Part of a small language model's weights.
Size: width 768, 12 heads of 64, MLP 2048 SwiGLU, vocabulary 32000, 155M parameters.
Architecture: rotary positions, untied embeddings.
Training: a variant of Muon for these matrices, 1341M tokens, 13813 steps.
MLP neurons of a small language model. Each row is named by its layer, matrix (gate and up: input weights) and neuron, and shows model dimensions 304-495. Each number is 500 + 50 x the weight over its row's rms, rounded and kept within 0 to 999. Numbers have three digits each. A neuron's up and down rows have the sign that makes its largest values positive.
A block is one neuron, or neurons of one layer that tend to fire together. Before each block is what it responds to, as a language model described it from the Wikipedia text at the highest values.

Responds to: Markdown table header separator tokens like ---|---|---|---| after column headers, plus "of" after relational nouns (brother of, partner of).
L4.gate174:526461516489544551501470476457526528513435559477539466495479550517529443514510455570505541474495466617520506425468462413529435474480472594504464480487471557491380488444400477472561498462532487479504589464443541493499530453595454445483512495423542516520556531563502517471524480390533523518608499470529593534550426521543572512517459502518426539484521402559487451453564502535494479445434566498429499447502456416521474495466501509458516460577497474514605511517416547449496496509535483545607398432545574477559561528523586523479537440476591465530411448509532465548537534526559545565
L4.up174:495477567481492529529526472536540521521446486467579524529498572554408411517479490548483507472507495566439567372416410450508491412501460624513529467509458498500413499544441518497477511513475470462478472494494592546537531427602525464507510476492519539494499502596476464399480496401538519480602543463433521497572467420543609489524462473533480502512487580571444501412514476508561446548458623530456532427554434512543493523502509569521476489601477512510623481462415442512496457510545395550585521465470497503462492522508474528530514526495553459596464483657457502574545573504633509567
L4.gate604:534518536611469565476463465450479481509597571541487468484531387544470412502387480509519609387479470479530453491557563635523524387425509512505510547584544568545587529489510448539506379514523483456422474500484449492563448512447459484414558546425455504460553556495433496600524481430452535577500547469440504381420491532632487446443466509480441546499502449527460555503488436371560496558538530525451511541558491535442499514573471394454542475517544493435561476417523485499545546561610508547527390468447495502516461588432567512518479495489500475561488487506539456442459526437467523562
L4.up604:522448518625439495523500555502539589539549487496567486418619575591518529551535522449479619499457462543514439548510508475464517488556611515527448499508455492514423509407447469529588390545502481476541589433520453469454509516413426511494472573578625526459557503503444441508390431532475515526580541492483466490466495490494563616450502431425452525451543501576501433592443528491502442513519509459580525579452473484569582547462508570472534402490475493502498571490432448527524500435532504487487479546478414513593500471502500523520447440497577423507497533484657458460419413538472401521
L4.gate1922:571420505553454430504526465461461457469487512489459529485544547530439491478425461526505559530381444580545519484390480559498540350488529462519548562550536546489553461515514590475552502523618461487503460477561436569488508428501469482433523439508528517590484519441559541488488478507455544444519536483475508579508490482518517573547521530464459451440490458498541628442526492454515558498466577526550516521463522493484488402541425496521476508440539582501458539500536548402536458549534447539472391589556487417527481523538580532599452433544518449498490553455410493477564544469505550543
L4.up1922:457553548538565469482505509441483505510423552431613543507478576475448532534540502511529516523457516469533550529524525518445392566415545485495564539429479471479453569447491505413544424568475518501504412410585516437539470511512474466495499504473442527438443539480554508544482425440523526570579523456503455434519571547502526512608523500527492450507433506544497465486477469530506465542527541372493501484531390424577581561508504521532493512459485457563558557524518477599579485504552486538438589372560492565493547583477465522406519424497523544553504525511490542522438447505419528643
L4.gate2008:464446516389406426446521464523417544618552566486449458499558581510500469564493493460489536550485568442509520538488531525467431454535401534540594505563585417493500525583395506455503514483460523431480507533495601507529482468494530464527487427564539552493437525525495524463486472477543444542378562519485569462521511600601451496468559494625583380528537499545534527535472476498477508480600461508545486477457476498481478348538521567606556441374510469475561478546514491474572448444512478511551520530603569482545505462489445540542528539588536409569546495534451510571571494515519574486
L4.up2008:493439548518540526504490494558495490497469520487532573540562503527476522590439493527497597447449516470472485515397513531554470470531430536502503606497503517460506427461471492517565442499558498420462426465549474584417482503496491473402477494493511445520464519523514432493507606467465586545550475526481479551521376450384493559458475517472574459500435446457478398558486441487545423492547555488483406494487561512427555538464531500514474437503484512594612519495505513461496567462566516499549472640515571565466436423449496500583434424557456395546410537486447515556507540522521559524

Responds to: Function words and nouns just before a proper name or title is due, such as for All About Jazz, video game Papo, called Insignia.
L9.gate331:540443523474486519494555572419549466504475493531496534438415510511523558410471486576446456481507523461455553436458499426521475402440625437470538531508475443551555500502461543511503472509465477445467438503528538472503506460510368553567433534527567482402510505493441460538468538441500545538564474502459453417448436501471582500468505470553505426441549554428444484516535558347495575515563536483488624438564473502537464545557474537435514424524448503494545546628521493496537456512475538537578432427507362519425509598610454402513465497436490480440541530515508432463499599527590492591
L9.up331:482452519603521434468501519455497476470466516553431545453416483499552449622437570500354417513518474550473529501437506548464566517450609470465428509440468511465478434564492470502458460473440475474524472456509504529484495410507519448565397508477512510538420595510530484495448490464564511529441469532506468581522462422529485479492495396507619572525523488489447460518526491472485480501538535537530556528504431472538493420480504403499515501561467528455532562520494490433683572429565495581540549479448411454437417369477473515476447448497516482517410537439525458457505534573502517424
L9.gate403:557475428580483548449529480494507477473517529509422474492463453555543520491489514506414518553426425552505489533545534559493463433448525576461507572460575573524442472435517585538512508436482380530550556476608518501508517507478467466528495500492570511476529472522492509522512439461502534446557429594489523494422451478498544464572442509552494529510522507472460574540492429367542465569608504558492477505459497405607531536567507466558626495450573446537462522555495488513491539538435523553494474493412454517465508513470547508518451458478511587499439461365422459567504389517479489471
L9.up403:552497466487539483465587520548367574562531470447477671498418465490514476514407569550508462492499519491462556420462598546491512420513472607562513498466517504474480507380415504502571569561552585538452553508570486435485487468622451583532507519461502517553512579432435540512523538505493501532435523565502539591445524510468583430506542418541517530510534458401523510454503476476477525428476448614576464442551481441526454511494621450473580566395547564479620518510508541517585519465564605548534478457470544460467560542424443488453527444522441510462560465526592503441591478479548517553
L9.gate742:439484556573556510564469443546507471503609448509459461517527448529466440538557394490481527577485502521446501481505457501479497523452451465459440508486502463411548525481460498505440612495455527417649451512471405568544412480484523398526497559515525531510506464533375374462468483459546572581455508422628616522486564495518456532506565485516437453362458508552498446606510433448516493470566413535463501594572479460487421566545404434587474490494485541481530447451539514482455442569574502531501524573436518484479476428497543526440465450517364483449481447492535481466541537469495485476
L9.up742:532583598474483589421496447571473525545490514437457521549478534457394434567421543527501606492448582489418550502471490577518530555587440455459591481549504497500476457503382587561538452489463440495516494489559548481483492501513483462455544480573529359500525569381475513465480541513475560500505497476533543579526544530504496513510429506542522424433410431572553598461484484466543463521556622499478522591603403418457488539551530445542588542516512594481587508442521506435523355509484533510597521495540523475368480496530521508394559534484559461436416432435497562522472507526489508568
L9.gate760:534496507482480546524565491489509545543578468579501513461443504567491540498475401594438417582440426521441569495428503439459403497537532499542483526516540505515450460566440570464517550499487583469565474584483505474486575491486516431612465530513506578458538460508451539396570460504468484562387472467433531544489457497438566571377474544462458597471561482460458471488402510408540451573586487538576519576485463488537458520568521496478482520526377365562530502478513416484505536446413536536472527520475487490504596455512512657607573427511596451566511547506450575499571498555445524477
L9.up760:454472471573523510496481472404564490470553549467587546513463526554470503538497483558475474485550477566402449390514432522585447520507564467519560438515524554499431470619483669501542482520478517518552547542540512542526458478562465431439494493530394506546647478378569519480495627558477540521482461374462500405522441536500541515477484542442509473573418490508540519440464512513548451488537545583544482544552445433517434488462545491483538508511500542463520551452570483590461445429475511510478511503526537517460467541468627535496555461428501448659521536575451509465496481559405521506
L9.gate778:566512493449390470618464482461526500469518491462495485488448357439496348487439476487532459419529541542512518455520488565523505437533634424521515458477537478506439516451427579449492500494482503514523564452456429482537471447615385433438456406441451532579472487531472532449578568419563472462537430476544517486496519573510463534628357501457470361498410569530508530561515383544495425505495528574573448513540531577511468557492497563503492448415504409527498479489540503542428538427498517458382426449423520479538481503471450449452503505541431415509489483543498504486559416443458434559
L9.up778:493513460620557504580547443494582496405415449528470554465472471472511464484487488473480505625547465506501483366540627417544455521481468451519505490414402506514467505459511483522458609591454479486545586448481507412492477478527546495455539526536490540498532478574449492430424490491442469548522519566442554505545417437551471453461466406539483541430515533505442500475558535543491401486523471509536496555436455486514468557465420531520469510610486521552517484462552426499574477515501570486489542534553514552565441454545485505540475456469464476530469471572587534412486428485489488560
L9.gate976:554504490502573562561507518516499466509601485466486563467438419461473585482389414535459460527485467506480501527543517516584521433554532499554463508416481512483463453535504547484413537406423560484498534472600512521478495490578526496580500473436513569562455498526457597476554497417573482471519409459451468470470545525521559479450497524412528484627582495535490516508509508539485547448508364581574508467516468432462463557469563376547558529490499464475464493402606478572526499571554441493464524447442499517468533459567491465503464430576565463525525537568446441463460536508504468484
L9.up976:547488566464556520530512484454599504463485525485472430432519465531416550578533453562435444528524513488503569455461502503543513517518526555560498513595505462528524449542466538514400634486506438558574478481400483533472445468562515453447566453516512526553543507476567569502523472464529540525432478480477485573491431567479579419545532506504520402522514518502512482454554385442487571473537473506441445516451460393404421508506479409523473494559427508569549561534538460520591463479518514495527484481451477535463502492562481511523529447585533563506570431503523391492453539542404540483
L9.gate999:530465567507581473501500590608534558514525466509461461501541543491362531496501516564478488515591526430533446476513477489545538530472475462532510469485585481443478514490433464472503489495585438482509418610557493507522514451501580431501466576548560459509507626509508476510500561535445563579450427433507513481579507549485550499515493541500521493370530490523548535508494485574545570578502445507497453526498491498627496466405566587597521533512487553550489436527465472505406530497441504438434545567513445469468489431556525469512509498509449580429476507556430484458460599534487524562
L9.up999:533551555453467477517540530503544515485549471468448498498561498489486524474559470513431480559527499489434463519490484494537538524628504555608476486554569543516496468558471459471424416545528447508589422551496551505503423548474551503565464547469556502487502502528574458479413525460483463575529416516513461488520540494505584529555534524530548520436421531478536571577433492496548672509446571475462518490609436516568557440448520527488434545496570458528394455487470501483536490459486420462501499554479448467441569495510549576429529439490549438585450449545512429426410572489506557503
L9.gate1358:556573450454448554398558468472469494513556550507475553549509477476493479533465480458490495542500466465493554387480431467632320485559483489545532521536557443518468492490450504527442393482520533525478504483507434410459441466416469540453495418504408505501448474446429502462454538564467582463535392501507583559468447551558576450478522574538466538476425538520531486531421479527584543488502478563439479481446491442501432464538501434467432340401466617465531449509453605586593534484507550434493526398532463490555527482561477457581470490578422445491546419583467442523411548595570537370
L9.up1358:558533510503579480482556528488491504613508513403544430519453494459652405567512397499479515469501541492426439518540533546517530451489480372497600582514489498547474501453537545514524550535488523471514456544526416471426494511510486501516552412464419448486396588544376541458435530583485513614599486473479522481444477515471492473455530505447587428450519568433561470433568523498455469510468443475614482487507505441511407487548313410478497427478480490422479449499496495531577529573466472402503532575474460554526542493521425594607510574579507486531600551446522512476435553513438486478

Responds to: Inner word-piece fragments inside longer words, right before a suffix like -ed, -ing, -ation, e.g. Bur|mes|e, acc|lam|ation, confi|s|cate.
L10.gate357:527499505460507464513459509542542606492507505517515489473470429486521441464467505470474444560547543546525470579472566440588423564510513543487392475458420523456377554535413430480502485530511468486535543405542446519504506498472431577468496545525547473466507437604457511463495548461551539476464492479546555609498434437474476498512504510522574513454519376472506587407487366435509477507494411405511513502470490486436559503494451469584458546527436546526616487423546474536512514467437547565480516587437471588466559503525482447563439382443498499472453359455553517512534490446482516518
L10.up357:530492405487498550483486499498466540434536552455456500480442493491471458521518619485490497513493527560518440561477428382506476515525491509501493372485414495527434570565460509467534463521501441481461561482505495465627508457521458460529460527408476540499557445544556573504607623527581573500518516468519652473446433508496502577475438527570528566492540405489364564490450485472454483533405485509569518573470557480461527444501505540473478517528562562537503478607542550458458540516460504511454456501522493572468514510454491487451501456486591544539587373431575438571475469461588493449
L10.gate629:526476502494403477433542445478503568503481570589495603534535510471527542505464530479487491458644494553470502468449413589563535508524505523484519511489441466512493557491487519437542495515472520465524509469479431487525488470439491427416495522476513522493501505526505459519512507516450552494484511454509505487577536577469542517455564436570477366467567525479539499475394464530465547487512429526494524371505453490469585544577561473532478522480489590591505545522502513543486447475497435597445436447553449572514561537449464570448470440557514471558535475612462479494522553547493477392
L10.up629:391466507591504534492515537459410552437501420512440505508544442497434478542524512560436493549519471537395583488575452611521500550471458487413494567517469527484429449475444504473587505458463554514506530577434445557495513483510330603530479524507408561492543467571494474437590435438517534525450543467432388492451443482516474507511543572499446552449429545469545464459506503558538509635466569536455577564528482377447462537470547479536547577516464520474462532515604532442430480461538522584511539487465497557533480502534437531542478500497478485505520470527570525438498446452493545581

Responds to: Prepositions and words that come just before a named publication, outlet or body, as in "writes in", "Writing for", "told the", "in his magazine".
L10.gate145:550471570557546519524540409504515466506466454470431574511383532523558546531530473516414530459506547517436437533467459448600546517544434491500538442517510481543425496477469497467579480480442518616476568487488482378544529538428458436531568513628511453460538521509429549487584521503568509519516388551485527469533474528507628473626380491517495545517519559497444450430492567500565499493531521518520491503536428478554511408575536554447453556470535483520475537487450514459476489522511486527476477600505452526321579516545578531575529461523479537509375555525523468432463555584501599515
L10.up145:492461465544573402514475552498559500529337500475498520568469515503451467626544456512437417450592504483448557572510515490529469534549440477473502545497525528498527543464422449568509543438445547487549573554587495509576484504487467460494489522490538546480572606491507564500565491480493590517565476519491597536512529499486476507580536546493526492488485513549505462555462648461551527576502534522503559553567560540583535505470523468489488450488504507535567573458510475548438489495512505512514463441339452509412574521492550452532478454491500610492517505549440536470513526491464632593
L10.gate1935:638494484577567518561504480477503531599452536527457559542526496471448522544462487475458495453477476429477423553504443489607450444576494439485417539551470495546558505542518490476425526460529483486441545492445495412476491495460465502519475497560494440468593522542536445494553531470448455474480460461417533555612452519448483427527480575515593566496517502552522469562412435476530455545531555548446523545452492543475505573467496445464471571459481468499584502472440393517501503544585468541542494428489502537441525479601493577513528443437510469431424452498595538434509544492425535501
L10.up1935:503511475600500455541530495534455439533525501481487478496445515473508531548510499573453493508425483528590463547442531515514459445516472464432490544575479505513475515589549553483454477428574533468498421462491535431534509410543487453491483461558449491496572557583565484558501532537564454430466436443533622472547437631496582387496476524508518532433497555633461428476503474535568548584475434543532432495466456514505479526410497490462513592477451506479536536523435393566418520612514518395516459430481412522458602481518514502496539443466546471509527476503487499412495520520507540497

Responds to: Word-internal pieces in the middle of a split multi-token word, between a prefix and a suffix, as in incon-ven-ient, con-cep-t, Inde-pen-dencia.
L9.gate440:474465477485560508433474475550567504529562513536465504537468557357419410514441513440486496500518440548485518573549498476496315505505542536434493364517535535562463556512489520537555534439454549569501543486554469556556435457491504508437496534499521653402489499423501536490494495580477548508490505485545505457446480411413468573566452592543447463488520484468532570568493446412560516476461611449562472600486512486461566525435555433531516408448447622524445424501587525451468468585492501498583549429543480572534507537515577451563496573501450450493541492503446561490508530529504453523
L9.up440:457425498347517473494455525534499467523568577608554455530418434396438511490376574515624430408516481486492540495490524469471537609485524504497466381500479529498455496509499531507467465536454537501385507556519566430504497481524502580546611460505544537529446505538407497489476602416532498516539554539575527510549396431481438477508461424593495493547453496457422506414576409591458517470389474580536563471508480467548525488532488483424591422510498489519492406527449468571461493544486542545488444485426496495470545538385552499495462470462487492519447545511525486501548513557465472530
L9.gate819:522571511435395512480435442492510534435462590554437412468463545481578600532569550430529458465519477473488524480487443475509425577487586573526461503524571564506436513498425471392509490490478508507438503562546466470439473438555478523396534506534545528407571526470471467506445510548506462452456590497513533476551547543463471592418465466475580380519473489514468533496504409520592423504478423480586560466474595489527455527485458511516463490481457516503502447518533502550538586563523546446472469455455510471434539534533514488531527428570562541496408451564478497490452482555599444543
L9.up819:496543494501449485444490534656477512469471487396467457521474489481501530499457584508502509561520532536515538485534457478529523554507552419462502462438558521481513433519535494505435467538460508562441532539432545487480423498530473437513568498516522452529536492508524498455432472585531515445377515489491564439490480528462628434513520399453557473407481442446454538512562428541455382471545497507498374486606478432500463483389514391499498477427450496500537442523520467447569496446520515469377451494529460496452479537489453467564481420499532542417513452491478396431402466465537435447
L9.gate889:480494482503411500573466509593568352482447523502497501485507516496508444434483427427489518494485536547511521554449564494585503498498558488595473588477488543488467466486521553505558545418439516435475507475492543570487485513514577504468581496484556494614406632596484462534526473416498504343528493467496483494551551488469402535555537556431477488477421540575496390552553443431522487505452596445495468528521497520449541522534488439541509477506560467585455489542609465444523458444558500436436471484389494489442492543568500445580411412532512439480438527477601535494555487452500487457
L9.up889:632612466526537488415558501505557551482471509561414452559487627501538585442526424508457632550549473452527477519476530488496538463476549561530588517482574520553531437529537452507482541523498443451512461504441461377609491481513487438521550529534430449470494433550503516455475533442548509462565466562493449482388524548461570503562534492534531548498454416499439583518485492556575553474521470428524551553489379550555491528360473532539550490521513508481597394492479544583552508544537525606596511518461435421495551517521549491442462525639502438496504384471498531466490440493434509474
L9.gate1054:480548547515526548406579518467657581496439432472476459531432494557492511457518486384492551481453448479474527490506513569503445573467513414485436557433554513490455496577533482552483643475527486528477520552546510575517504499541551542578433489509515581609506490537503525527554489494557490560561521624465534469553489450552452497441494523510584490487466489463443587508560503503381538533476503494442562508490486473489431460577425537505533453498471493472481560606452651474471437505356440581551560571516465518440545438596471499458481468536527481487514481476536440372504484468493408577
L9.up1054:539447506428560539487559529394491525506524392530484442564521466533422365464586515528470575517553544429565503518518662511526485542448507487522490493491486447438505499490457502437533489552494412468464507535550458414611493523504437530527527513425488460532492568526481597429508514491549629513495509470433521446496496438541532550590524487519526462375540440431466504435525483557395489530502592537488529510524448379567445537406458410511484530535560473492454539530484474516545424481528448477510555575526427412516518471454447520516496505418423429493509470425512541432528427526521520565
L9.gate1150:535420488476483611513519502466481540534480470501456500458436561504455526476518442536560627523546369445471392583514438523601506474492463427423526535520452537513475591593462579535485473532476447554483644466509510485570487542486491519529507433608538522524474479582503482416466521505536531541374532514490497475436517458527494521513546501464496428515471499481549499557454507429529471465438499432493472503489557488507496494561492427558578475459563481407436548498573520529499567574523470518463537559523379541524511487394494449539552460486550545432473477520410565523525444515454519459
L9.up1150:478497523527461536525355500547559491460463462513464518516417481484497501515389546483466512546572454486491526595535467548452458475538457501457503578480465505514515521470563585461478498518471480461511592477450470483469543559563531481568494449508407489463507523626455533501505498451481496546491539580479526598504590501476434539445493510548522468517497508399545511380535541454377561436486489482540479516487467557496515454525519516581514480538572426565561488525590520498419451504468522526609564452572459525539510422528566513479465476506476461546449450545542545505524479485461517507
L9.gate1162:480440520485462492464512479584464526536472517519515553524430581435467549416512406435486452495468432518547431504390506508439505487498436417578437437461479506520426500573580578555567560507522518547557511505542453425544440601439532480525492498478446395508516465559467538481560554473409476486589452464387508471550512552525423502547478519433472517477432558410435576488449461517480537571467469497503517579533489452450513523478417481546443501572456635526481522464490538535450544493423548578459471486450528480412474449518489462518470522584550541484459592531571464483549523495572552507
L9.up1162:405413556424505495514537454516442501480485434588457591484556475534581554516594606449588568497461492535525527480452408507444438378461497439555582531441443533539520443499541592441540508595373449536409541496498480437526582451490508502490451511480434472590509536505464481477452530436512490629533445547404568529485458547469493515426497590531460544417490498479454491425551477508453422429493422516493490476618428542463599469416514478495469513475403553559492497507547596592491530496467481515555403567473548482495452405517502519427449523507523564561448520563594582517578471529503490587
L9.gate1442:490473493520508543555475452414504457509434480489413441454505540513431500502467443499530525519466504481430487467432479571651540502481479446565537522532427531605424465541403510505456590463569570535433484525507500457519588509481536503425532488458532573532513442524445486535568510488459545572454507475500526633513454497490498461494394476546576596470579533485516420528552504439566463505493526538504594510559597466508503512471475498466439457475478561510517556499579496545424491462403595487433480542481488507518423537541403445564485532508554453501488551470477505485483481547503475529
L9.up1442:435508485509476487568462579452576476428491499515362569583483437515503483508417438449427520435486454458549535445393565533465487493470539582502480560588468495632491460477436561515492536481506574637457486522521494518439538443470568483551593401497561515458503563497446494494538438431522511476506505447446439466436520445491330437508504465526503459406520493522503521513420530588529519410481501469494553454545571382466579524402616504479482541405542489458459529490377489380472565506433517535505446553437571483480580552499538455518414460497572531387487495495474453527462500544554450437
L9.gate1523:463518476542383543492397478499516431478385477505448476542422471518526457492527449428551500521520469451453542513551468515357510440527508517555467482555521526490434613571557566401445463457511631542508529414653460538443531467487570491387482494516500570487524503511513499540502535485498520385547498529528551500464488512520488407469472539472530453431452513554476525496449512439431555493478423457568462558490521458564527529497522474426448442439550511523637510542427432486400520486485465434561529449400459551493453475413482524545485426429597488455504499510562469482371525469467418472
L9.up1523:509508447495435538429514519558506504635460523451486445430523416483500468547485467483475470518435619489527556512432567511441539542479544464510481440571502536495452436540503543512493440540348498487511587567473495424509562467547488527526574496508488503465484497572549581573541517402510473465366577401535519472475537514461432487552499571426528404418492511619551555581536548455513494486557517458473560615523387468498482481396541465462499530474550503458561486458517484567507568484410531548516495432464547470442556484439486456485474466535617518484460487439469527554423429540566502424